Weights of a small transformer language model: MLP 1792 SwiGLU, a variant of Adam for these matrices.
MLP neurons of a small language model. Each row is named by its layer, matrix (gate and up: input weights) and neuron, and shows model dimensions 346-441. Each number is 128 + 32 x the weight over its row's rms, rounded and kept within 0 to 255. Numbers have three digits each. A neuron's up and down rows have the sign that makes its largest values positive.
A block is one neuron, or neurons of one layer that tend to fire together. After each block is what it responds to, as a language model described it from the Wikipedia text at the highest values.

L2.gate562:065137105115128141081130144138118111092168138093145173165091169127125151152179121127108086118114144134161117122173132144125084129158146160081083147128159125189144110067183126070081182152137104177224197129172049142138177097072118138169129106149156105176109165136118065064104128095116175135
L2.up562:103105141095131124133140135114119191116123090066163103150123099166096120121087110149133114123108116139237168145147114102075138191192162112145136145185156149125142089078079101204112123110170091107105110136077113121107183120106134123121157121098152082097122123090137076135110140168069130126
L2.gate1093:111160114061092178129151114159155200089141098125163090122093115165127086148127103122125201087127163119242127196177111183147086044121111172114156132185132183156099129099072156139103148088188181175116127128202081168167050177091093153168156121098072117112150080158156085148106097129101159122
L2.up1093:093160143119175057103104126113176152155103141077174142149104115131137120067166130071138117120167136115169098110144137161090099135101137123106192159117170114130141115085074153131152103100075125124165122134144100159097133123072141099155110064132080124165126146139163172076119140123186107094
L2.gate1221:110135117139155136088097120102111158163077079118168111168104145155158144084167094122084146104142140106160139123116152139152126186118157155131102151127179122133120100108191060107149133149138087151084158103162149080172098045145127148105092181111132076135129124144147120123131080126127146152
L2.up1221:143116110132106126187075141214088127147098066129147100175147118154112117170098155132142148157121141110147151161132095113100094100114132138126103104158176133070173154137168057078173156105149122136151175155125068190190169099134113109084179111161096131143157148073198074131172169146116174117
L2.gate1460:102156182118112128173147160132118107109094150096153084152095085134186111170158076094154108058124093112151119161133061104154123154141108106055130143178152120101085069137217118148174126141151157149114183139189096107128093134058135183085155134172119135099174120108071112139138142170121157181
L2.up1460:112195138137114135113124126138139089147071131131136132105087123144100100130102090118176111103135103060123097178135064143132123159160069121093131042164125118122154095139184126168214152099099154161127125122117141126141125062076121165112157139117106150118192140124133096122175077088131163174
Adverbs placing an event in time or sequence within narrative prose, mostly mid-sentence after a subject or auxiliary, e.g. later, subsequently, again, also, eventually, previously.

L13.gate109:120120131162117141145140143080089110152127079096139124091137117114132072199128177122127045178096124154162119187161131211126211135112147101202138138133085149144090124176134137101153089188131183115121134073171150151102119114074164076137166177154195157114144113130162149095132194147106148122
L13.up109:098113095132098113126145128156101118119154134122189155136158147087153150081145143069128172115189137162083129135132112182139109100114095115039119113080166182088127107143129088096080111109134102101128107146109113133166126136134120180124144098086140105146097129127131107139113083138140134155
L13.gate914:034159114133115069112145130167095128080151141071059140094161195092104151071178106097125150098112137163099121187100100121102205137158112135148123150145139120094141115136152149151125123181179145131111194169152106129170168140104137136125151131150129151173135133129194159079125113187133194109
L13.up914:134152083130149088065133136143125111174154098161150126200090121163115122122150046154156079156074130151175145092178168148135146147142111110088100151110118107155125163156142088166108087110165173148165134088136089077134152148100121121144096159090143102128142159172175120153167158095093093190
L13.gate957:136131117079131165087113102117106112128092070133169051153114101113129131087133079085086166177087141158184131178117132187105110147140122091153158098146125149126143107098146078119118089114102160177147146202119091082105165107083147119091135146173142143082133146125160177107151138154127098110
L13.up957:139137138189123073162135095105107094139150216159157115155106122148149130094130137138142105135155146164115141111089040126124095134115112166147108120085102150122146117113132193099154101113081120094081139108207129090160092133140148205124157151087166056075096167140140096126147135105096126117
L13.gate1331:129116074139120072130077134144078075110091131058131184096084146132123148151148097116145128089168140128134100107140162091133179148141154097104116083098166112071126121155110114122150111165193157159136171126143111094199163169133149123100131118165150162100078101148182177136128178144114135151
L13.up1331:187167119136175156131112116121075085120151156090101142171135145098103086131181129104144159148133133074091139134132095084115149156181191118138163117106182149147156130200101120148133102141137123080110168116165175089147177140160133196071132115079122071119154142120180248084154132167136133132
L13.gate1392:128153149129148109135131218167107100109083129105161102115156128125108177127123141098083082161094145159119129145142100151062121106146121112103167113145177086123148119130071144139135106116087112157128134101155135130149113106156138212099144145138149172108163137159160120159082184145125088189
L13.up1392:161178151102149094151136155129158166107091145108086128133173151083113134130085161146112081061154133141131147088132129116113083131118106167132123116053125119161157107100120154114128124133107105145070139111168116145134199085103094124114137119088124109187100169189163125172180105064124101187
L13.gate1396:022158112145124134134198094166122125124180047106170123112104146114163119182129087188097112104106111148173090110201165147113175094113199140087149114033093105160150103106114141120087129123129112095146137115161136091142094167097085140150154179085145111110156147121119122144132146144179134074
L13.up1396:127116105138114065138136143113168109188090122145153132067120109072099164095116152112116135125085116128120098138123062170102141132127142043153161153070164085108129116071090154097172086139033131124108174128115122109103132105141113154129163098107123103121113140089167129151092086125158130163
L13.gate1397:155170151146152081117099104065094163120145105102183008097187182199099138115070083126092120069102113066119146112095115127121138101123132115105140126140091094162118146111193138129130123173134150164134123168100144106168189129127124162190094170151152150121076142142073165142163133150111114116
L13.up1397:124063076160109088141071104148175134138088133130093140149187111139122093102114129136095117120128127166228116155149169157118112075129116061090149134131118188152078158131070135104190118120098124140140142102203146080071093178130161161124154139131122089123108120175051136076069157097134123119
L13.gate1498:160112131143135092122148103100127130063126100093145188077144160154156156102084161073133136076088147189142089124096165157121147130134164124167129094078172136120147070120109171186094192144107161181135124095131132132097124132118101149118116132156138094137163110157158117137137150134116100112
L13.up1498:143098134084122097171190124100137110124069156132131133164109175132137159087112104057121127128150183163106107122144162128084112164150184127121138113069123139088158139090061162179109180113149086129106136054130126136083149141162067170076160150141120104166124149167107125104141103152117129115
The word on/On and month names that open a specific calendar date in narrative history, such as on 2 April, On June 16, died on April.

L2.gate68:121153112147117146207078114150118141133154110108121103094114085158139129083130140102172098134121088143128119193134093047142173144205141121138141111169117116153147092039140109183121203145123077129141050130083145130079148155061102068149105148101135190177113145072175149140121144123157119140
L2.up68:098187112146139152147153127164142128115162123136143092135187124179129098086163072099166187126097134156127139111117115086175190147202157133133084093143110159167088109148149174173105140109164103117125116165115112140085146128033083072157153136093104138108069143111136120114138103138125120145
L2.gate655:138108098130157081114142103116079142157170129126131181084139180071102102050098089082095133165079081119149115098137141072134195090117121137156133136098113174129157154109177129097082100128140084107088089113142122144114122141147175101133157125101166076144147106117137130113132134134119156149
L2.up655:134121110180119104048092143155138144158120052102085072094187165155148093061134138149176112152093128142118068184130049140179143155172098126134141078131083156149125156151116148183137152121147095090117136144142175140086133111131079102166075141112157094113131160132118164086112116150123099094
L2.gate1330:092139121122191129090098092159132152130147111123093109135126154126146075086091079116137167097074133120113109178143118146182194149144106155118091096129108132136126136135153156139086195181163125140154114101139148123069161076080091111163151139107159071111120119145156134133135120130084135188
L2.up1330:138095094151175099130135123136142132147134120101062117146127183127112087073112061120132164138095130093112113157120166140129218127160126151166119092067105129144135119100149125158070117203186105131141110115138096081070165110117114088146163115115162105073134120101143106134138137105131130111
L2.gate1688:122118147127094098167158129148144123133154096142134145103150169111122101079168137071150155101122159132140097127096096127154175119191168104125113085138111156098131131190153169148113119164149147123109109173187161104132146085182105112114135119099138078135073133174160140138128135189091104119
L2.up1688:154089147103103088178114138158135145149180068038130112142144195135141091074151111145104152165148093105176082102099146109190188119178115124170137109115117126112146099132168116170121127137093126143105086132118155175089109152132111127090119122108145117127054124134113111129112114133115117109
Month names and time-period nouns such as season, summer, round, right before a date or year, e.g. in October 1977, July 18.

L13.gate4:076108184133133159087129140100060144099098208126108116122131155123137187095114145089118161114110122143178090110156117117040121107153105122134122120095169113149119129033110142157093149137095105137148085158090101144129081123085138107111128058191196045077109153080067143087105183103173103123
L13.up4:063115149123160162125223156080138147124153138138149100150082126125137085105106116136135154142107128112168117134090084167113119097083169104121135092089126103160105158144068152084108134118105083162168114120173085106126069123139169133132118134154113088141114101129124124116090141121118164031
L13.gate291:114136169123134133094138097131151138121138090146109102150142172126138081139121150120124162135118150137156124125123137099158077176154184188100137094164138128111113063080148103152066109099150180104152152120153092137156100099125155140162094103106116159140171101104113137151100133161075124085
L13.up291:144145124112136112094147141094126144122148083130107116151098134117138133140126141166138153167101153088112149180083062052144113148102111149156146086157110144189101124148092117122112137097135168029099150096101174099159135129078179113115225118133172070092120088137157035110079172139074088121
L13.gate301:162132092107067145144104133094161137117085149126152142079113118141129142156130176167133134105084109107084123135169126141116168193097148142102077140125104151083149131124113085077094163116139111129130067078167120122123120150101118081110158130118130185157118108095134132121080080150125162088
L13.up301:201108056066095145154178088117142185120137133102133127117133154130104128074117119180087097143125180117111077172110166136065131185154099202135101105183171120180166146082147072162102194122146131148159132128065103087166120081148138134194093166133203175064119115123108089151096073111071127143
L13.gate631:121175115163168055107151145084126118091186151154127081118146105080127131115108121171098059145120185108148118095174117141076107101126200110089154127155187125134127155126171124151175125099185146178062176074135099161149098142104167124165092139091165129109196119103135139143079128132120097122
L13.up631:129128161158060217120104203157181071116167069150216089123106124093112133142107076091181127132181100101118118069155135172106103135193117124084175108120105146091136130127065106118113106112164122095107135160089127110191133137191155115113160111101117130055150118117124101113071135090127147139
L13.gate1178:122157103098117065107155102098137079085162096168114142097169124132113115153140103128126142159116116127153081123129090138090105123132165154151095139172119150132150109082177144115199093089117090152179155158131136097071084192132098152135111102109070139129096118108047096119109171164184090122
L13.up1178:097111088141101115104140123109091136130152114091138102169137085173134173144153091155189103123109164124086166128122111173150191131129128180122119143097198157178136161128101091124121128142112170157085161136115118067134130135085078093143147093104118151089146149090152110132072126158112124175
L13.gate1529:128159107138128121125097117129143144078062122136133106172145095120113128173103159169158127145108151207103126178115189173133076162130169119091151146114097153092108094134147120106148089112129116234084123107115106084126140098092126191173176064122146147112134142110085123095116125140177132112
L13.up1529:090169131176122115160125152080108082116161128140131098151122122120110136161103117164153169140089162132112122119153176190084114121173143157167131127166101136101142068119064133153086119109092180132134106121086112092127122149114161115168106184122148119145168153124064143167148083148066146142
L13.gate1715:152149097105136159057125098171096162079078174088105144136155157144152142106119156123151143142081086099153183138072107130089095197159126138144070141143115144116142146092128079173170089118116141150120114160123175148197079095121074096091136189093129098146121128159115132088157092112128152115
L13.up1715:073152077140150125111094162165134100150143149163154131113074176085086184091135152149104134180156049131108110141151096133130151118065153115165138122115062127134131110109125119068173099073084151161196137145047096134094084106080185174168171056160106125117133094092089063127126189158188106093
L13.gate1725:112105162115069142164143099099066073046205107149087095125175156122146148125156114151141062124076061123170147173129111163105105165114146164090136138147079157134091130120140079136184165145122076125082190093119095121179109107162126137142097124071125091178114161110149144071165165144131138089
L13.up1725:057215119093135106103124155159156147128105135093145134149073079110099085146130155229122088172109119157094103114092137185128150060129168113138109073155174144147068081183128125137086091092210114102106139109164100144111081098115120148140150144108122151093143122065096086129095181156172085165
Forms of "be" (was, is, be, were) right after a subject noun phrase, especially in Wikipedia opening definitions, e.g. "Fate is", "Flight 16 was".

L10.gate763:111165142152151085150169171166098123118103109126080112092158145161147146192107147156073147124106114148123143121121115089170153131121107139129116050195108118119050148000123150130078142098118147052068141140108101131125143148196141105139093122124142178158146192158092161101095120194145081133
L10.up763:089130184189155112148147141198071097136189108152117088139162141087100098113116126147172101129108087074092090105153110115115159143144145165074154163149086088101125071120109150121101156118121071071224112097161097082134207095135089109110168103106097098143101112074131158181150100103080173154
L10.gate1588:133126090118108121074184148134084157120142168155147085098131070110171072176140111161159160090158130173183147145137139124124192103124148125075129117181168117071096120102177125132108130077162141142160194142147128129208124143121086147150120082129094099124121144052072090110107086150160138102
L10.up1588:143141112116132104088144141114096093133116195127078116127142095059173135086093135170072072158157060130139134128115127132107127088166108142145066103138076155100087086125124139130115118101148159159154151154134124094181061158186140183184112129090120118158107161156076088153069154145128147157
Fires on the first word after a clause's subject, mostly be-verbs (was, is, are, were), sometimes adverb endings like -ly or quite.